Weights of a small GPT-style language model, trained from scratch on English Wikipedia.
Size: 6 heads of 64, MLP 1536 tanh GELU, vocabulary 16384, 28M parameters.
Architecture: tied embeddings, capped logits.
MLP neurons of a small language model. Each row is named by its layer, matrix (down: output weights) and neuron, and shows model dimensions 160-351. Each number is 500 + 40 x the weight over its row's rms, rounded and kept within 0 to 999. Numbers have three digits each.
Before each neuron's rows, "raises" lists the tokens whose logits its output raises most directly, leaving later layers aside.

raises: "50", "5.", "2.", "7.", "1."
L3.down392:486516508449484478534574520546487466528514449482470441512451531464476525435468509519560489541481508447533512493482552473582447503575515531490479446493491472588517469432539500456490516513566560480480503458503470542541508490502521546484524504509489499490473498526505493479530631511546475549436448532504601506516498550517500472437507420644528564516503570507463492609492517460529474485464524517470551453549466544544500460511451462454536492534522486516526512437452485486599536450497468473504486480524490538554525493500548468489572539458456506510466456427520520476463502513485498524

raises: "ited", "ished", "arty", "rove", "ended"
L7.down77:512526521549570426528515594450527569494418506502532479459474522484516526463509496493523601582499557525486521444468536455542523477467469529582551561487544493492522492515524479479518469551465490453468526487446454518519503448502530563508419527530515480533477524475540520475458512571518529494507403493535488531486464461450472550468489568444556514522525537439508497535528474519592547502543490469499463442544451461457523501517502490491523498514508427517470566495442565475526545472463456486508531458529481501444532442462450502464455503533471519505463479496475446566471442599428474566

raises: "s", "oses", " forces", "ces", "ks"
L8.down1200:558472541571517510459455511552538516430493466505445492499567429465506432559486483438468546496547461458536512451523568506528568520555484587524438568480438397428442545432448521563469451409448451504491500508474485512554509506520502522504577435553485514508439522524441529528484465464584461458472472512517435520562522518462539423507466468465497523462483482468501486505464474538462473545470478540536515480552543519536579540517552519471423500495508458527536533503489493574524465481487582522498570471454509548502431524509551453430534447457499577568510510500467531497463509553487467552

raises: "entially", " least", "eline", "mitted", "agement"
L6.down971:538405465452575455520550511484482448515490488502498559562497497504519540519511460520489554463522511423547511494502472493454475530413522444439485455557480511497486578501486529441497464545513453482533469482577470483524467522497476522428523495470505442496600543547487434461462464547468522545546407569515493586529504537525550478494454539483554544491516537478480527524540524472491537445495470519462544553504477443434518548485521512413467516350471455474520549449580485537462516491455557550494506552528487575415510508493482469531535477493509574537534500489402551549546541499537463488

raises: "o", "in", "a", "ine", "al"
L8.down459:483494535525518497499530544477505508509533528507489491505511507512486502465587484546442419534545519512466489526469555462506479511497492546484529521440545481468476435473444525486459499544417498539471445511533492523463530518492518365474458478525483570489486498458496452477478521483447437533474695452433517614479440538524552525502543500497531437492516496569527515459541456452494478485598594540466525492506522497471425498499510449489475537555470500468534529487478529533545505533495578529550474461438513488453546500500494472486527537484419482497477544500494485546467448540518508463

raises: " M.", " S.", " G.", " D.", " J."
L6.down205:499501603484533445539482522492455548518527467538554501511539471432460553492453544451545510422449504492512529456489542458516515537461481480513588518523467520461491423465501569515519489510542558540507557467504491542513475534500546483553455522419704445456442471539485426415486476470510474583501498597508541498494507458557420512446518535475510480501459536518472444465477410598535544463533478480456488517509458521517510519451496513559449476536479584499397591500452461465473542447479530526467532479447504496501486541551495519486487503475517513490458492548513468483513574469534494505

raises: " 1", " 29", " 2", " 28", " 3"
L8.down741:530558385513453506502469596504452507472497559420486505453504505534485485498469547425493458517485539426489465450489488504498542463451477543489556444437566523584467508560454526509500514532474572452500453482515476471530450522499487457530524540510485555523514510514438464539482507499536459506465547490532537553499564525472553505521509558502461520423554511449434450464483487503468522408483576470478488454586525502527547552525514477549460459506531482498539478460499542494514466528498511543532559538485480481479559495501483474462543522571520525515556430534540554462535470531493532471

raises: "izes", "ment,", "ment.", "ship", "y,"
L6.down358:537450479477527551538461548466412505466457509462490531479542515512482471493491495490481470523518525467571435514528504517478535469471523558470495488475491504492459444569505526480481513439545555478503558480475540538492569499475508455511489475488510524503513521571492470539435543542448479494480534430541599511535574505544433488576532491404548496522527557518456490570464580497415534436501455469519440467525482584486516437467427500488458467468511514552552471517578503495482505567419468451510532490513541451462497521499517543448551439490493544435497567483378479395493550507475551517

raises: "ments", "ances", "ment.", "ances.", "ment,"
L7.down209:481467482469502497514516516539499557470489522536500460521544511452479509475424494580586492442420432505485420489478526473536459439574438500531511508475509442427599545468446467465502494548503500513508467489529475471501468493465443554466495462521533477463489505542528474513441556517502530483515438512488483454509535438539435484403565507520533551538446557503540456489528505451482491469532624478502504406492570538510518466585498512555491497500468549487496457499525492427547533495503527501453515526451528494531511485483498557554441472511552533508533538565468531519526485544457529482

raises: "cted", "cept", "ctor", "eded", "mitted"
L6.down435:558528525464535444498540468502496517491481561510446481425514586477537543546505523532471561561513507450513468449630480504492534567470467523530525493525435535471507447516463542489456492488463555469456538430517518522411579575452494580524488516530505552533523470447424501521504445486534536456484506524442543569514493465471454496490482574537531477544471499514471434500549528467533501520528452380505464502557516533479469458430468523485461509428531468551525489525492519527510512553467441540435523552508488518528521507446455568427538455467536498530534487539434466510511384474546488545

raises: " Championship", " Finals", " championship", " scoring", " Cup"
L7.down456:533451433504473423506558467540531555478555513525505534450483509524505544444467527488527551482531565474502450504429513466407445491542492445490496510540536485506521416502575522510516457495440495507481527459474467550456488474456554530562489586516485460447450493521538552506476428558509408451464423474489500520508450485519483462494528539401483536480492520521488567511481554513532573501470541512442521510512427504483558514537540568491467535454456530485515503528463577555550445534513416466546415504490508472564524477456467480445483417463498504475599567401509482501481450454450454513